From a checkpoint of a small transformer trained on Wikipedia: RMSNorm before each block, tied embeddings.
MLP neurons of a small language model. Each row is named by its layer, matrix (gate and up: input weights) and neuron, and shows model dimensions 64-191. Each number is 500 + 25 x the weight over its row's rms, rounded and kept within 0 to 999. Numbers have three digits each. A neuron's up and down rows have the sign that makes its largest values positive.
Before each neuron's rows, "fires on" lists the tokens most often at its 100 highest values on Wikipedia text that the model never trained on.

fires on: "'", "’", ".", "]"
L5.gate264:474448504533457495513518503543474517485514506475475488515505488527481479490503533495515515499562443465503511510463522496504598510511495497508512511523525493494479493539512533474486529548476481547505505477457489481495510498536528530514531507495470522518504520460546536476526513459515467492504546495508498465524475519461478512527464483556493486504485467558493500467507520541518513503512
L5.up264:524530533523483467501571435499499534493505528516483493473515493525539504511475471497528519478489563505495456506520512464489509498444511554517519486497491496471449478490548473467500536512466474520518484510517512552493499497501499507507489514500499520489523539506549481479475528526527456479504471518503495491549521492446516451478490486537476555518487473467502485495553487454508528518513

fires on: "us", "al", "ba", "\n", "www"
L4.gate27:448508534486502528516485487458538470481530503485524505497519493462503490473521572479545490477497505482492519519522485535467547502504500513456502550559441489526463479504482474537502536545546461496497536515494506516487504496525529472491493541511525503475478553517535455478498486537492502494508458492526556514512447493460526520485492493477481477508466501526519513498491484479529495515516
L4.up27:516474500511471531482526524549481519467496479499536502497473448488485493513470529521510536493524481447520497500532521495495501533519533457454491485502514481470536509479540471523490538519510467465509511511513517500498538499526488472533523461548482514462531476495498517466498457460529497516514528502509491523497439504514502503504477475523513476521496544514462512523487504480507489498492

fires on: "/", "ro", "mo", " p"
L4.gate6:471460498464496486491517542489450496512475481565525505471544526485482462501494528540512539525503519499525501518553501477473477535505504469529502480493476515483493517533530483537489515523519482532505489477555499524497497524478503457511537515485501539456473526489565484458510524524521512540492469521449513488492496509547508508506458501491500538499482520470461475486498533517483471510516
L4.up6:474478509506483489503484499519464491492516492535525467481505474496487494527546478476502557451519518500504558493501501464508475497514500474516472525533513495471460503520521490530491507508542493533498542493505511462518512542512534492503487520459493451440442532528535500483537468522470554509510526488483509497495501533521487470530488491484519525511498480529465487485495550469440495484499

fires on: " \\", " and", "ome", " Type", " or"
L4.gate228:479483496476501482543501520500468513499530465540519479482529531503487495465527463500528525490507474499482519461506557510510483510441509463517500494506455456503508516533512489500466499524465431467481480494531423490528471469534489541473497489488478498496532498471507477482490489477496512491550519518489509542522532500436508485482504467489475520487512518517465528437501449502490483510513
L4.up228:496493433506469475496455487503523514493481519504505494482482494497533477498522471518525527478536525496475474499485538470502527489497542504464504476532505495518511497514513503503480456510481504539529503530494498487474513507538530469516481492482513455493480519485478551534508479542489491513490546542507513462518474459494526488509463520479496451528498453496497512547513478541488470468485

fires on: " This", ":", "ome", "This", "pl", "="
L4.gate60:520476524511491487477522503501519520495498504466492521559494512504501506490479523491497525499494528502538479505554454543509449505521466475491502485509496505521493478552500503518489451489493488472522500516517535497446490485524499459506480497482499510472536512494474508467504483462539476509545538560429491559480492541507498550495501489457485458466498505480439478535478537520486493514494
L4.up60:488489490508509543519493504498522497500523431465496506513518532515521514520500498513492552479503502485546501501447476499435474464515499500478456463517519553500524507532518430515454491513493476527492476481505509506473479503491508491496515463530484498516468507494511497467509481500536509481514494483495516479499485504527464502510473487482488449466489496509464512534471491515504538515506

fires on: " Z", " Ka", ".", "iz", "z", "Z"
L4.gate291:490497509490499496556526497495505500480498529485468487521509517503506511481532485464501477484516462472465506475513474508436530499548492496499519504526506553474500465468490527495487486568559533532508512544496488523540475527478508518483517497505464552504498521456486508456507478524491482508499473499459500522494500501499478523500481486503518485478495545479476530488487501467475499525485
L4.up291:502521494538479536497549519528474487520473494496496496516460508520489521464505460499515494452488487464474506498470544484500542508469456496544506501512493482472533503499478515458503499518509505441466501530472465481477514530512468521480505462460470534501503515528502505507482530457519478472455483487488511486508417476495536539549481523498466522517454549511481533509537544500518498511542

fires on: "th", "D", "phe", " understand", "Th", " think"
L4.gate311:531438530491497487505496526503481460535433503511521478459539504492477505534527578513506487493519552565468519539491462510515496465518503519522511454501492497483508492490505490515477502472504531483498493502483467487525472502458513448525496485522459530520495538485505526483525520517497478477486532518485488514464482448472445522473466492544499487470486468471474465484504518539449449489499
L4.up311:524461489509513488512505522533494536537455492558532485493548513476487504522475522520484528497520544524462491499501496472530465519521468505506499498474516480440482485503485490478528486468453497499493450546480528549540516486502543482550516497500478535510490501463503508502515521487489485414486484495530510505462508526485445484520495482503466471478491507480484498495498540519488463488497

fires on: "3", "k", "t", "s", "pi"
L6.gate291:442523537505507464534492543518488506486479458512548512486465475472510433494459544516488504528502454468513470492493490532487489528485484471506500514512501487503471474501490538498507566507500447500513502516483515444512502507500517483499466473518490499556549494495480490536488489516513561445491512470482480476495516521521488533514483491502458498463510496500501452504538487505455511497517
L6.up291:500479480509488481496479463504492508509526484501446506504489468480512458485526505497504512516508498480535442496460479483487487506497485522506534439516492488484522488513547513497490523511521513455468492475508513506498513521532454495525475505531470490504514471507497516484471490462503498521480515501530495488461565487473471538489515491462449514526484428474491474497520500505493484479529

fires on: "un", "pe", " We", " we", " sign", "We"
L5.gate222:520518523513500479490497561504524511437475493533491523491507511495472537500489481506492482522572529521447474518482502488531478488529456497480528493531506505509500511489512494521523471532532505480525509536514485491494539505495490515492570529475483518460481516498513480476495480473549474471521492485473521547528470501476442496498491459545523523500507497464497476457540547481492507500456
L5.up222:479536481490495491461547510500495504488513484514508501491471538507502523486494485490510473509451508534447508493559526490549512474519489517507486476486452454501490508492472469500487482492506460458480508509477504552482465521531505463498485474502468536479436490539498490488488435529472510492495468487505541491541477477493505519465531512555471494512474478498481526504483472495492536474526

fires on: ".", " season", " Year", " Years", "ch"
L4.gate222:465559518499500557492497517464478483542413527470471477511464514522536416431474498504533525521500483495459499504481503467517504502535526501468496501559525515491481479500520499516511504484489475494525512543518498515507556538489477502491480554485486514478499506466490471505523498507529502463473482487528524529499476530485470505503528502518467471542454513500527492469506464484485472473490
L4.up222:481474499498532484541505506486559497536509451509472500445542489536497486492507490548474525500494555503524509471496458482499494523506468495467507513478498493500545491494477495483520470473479530519546519443531474501469465503460502497490492493467497478470476502495536524508484477479488521471533536530469483499495490528521495571476520527469455505492468468512493478477522474483472503515507

fires on: "y", " /", "ish", " by", "ne", "op"
L4.gate301:479507478483490482485459522496478489535499489464489484519515521478528483522482461455502510489495526473545482517471509511485503506508456488478439449512498529490522492489515509507480493522542485482510525486478512524499455490462504492466494511518496494502510471511491480506528455481511507478474484521497486486491483584498449496524538518482482474501485469490469499482511515527457492526452
L4.up301:483506563453509483492492513510480496480522533523447491524522504502534505508469477492453493482515490519524480538499536500520490551528512524492494514456492517490520487487534502501455509510523501534459523517482516525508518518516489519464504526486455515459508526506526465459498482511480518485480500517474509480529509461479497510494496481530491509514465482497481472472494535423533493491533

fires on: "y", " /", "m", " my", " so", "hy"
L5.gate47:466465503456546474517497499475542484540525475512463477466505492513513450522486497538503541505509498529512475555520524494488490550515465516530519520470516487506479481547520508496511491516501490491477494475446460494485500487519479462459503486516501503469459521424528495518507465520509524470500491498484499477503494512489499476509484472493495487529485503479482465444478456522478479541494
L5.up47:518513523511536511509563472466546467542449521501511472487486515493506501514482467523429475515509547499504530559514497549448477473495510536524492550478476511546500531494464489467476472485478488501512499501476479487467495516490434512520482484501484499517492516502491475522504487507559517484527491512454479502486458545488486490542465479512482522534453485445513478487513467511490496517452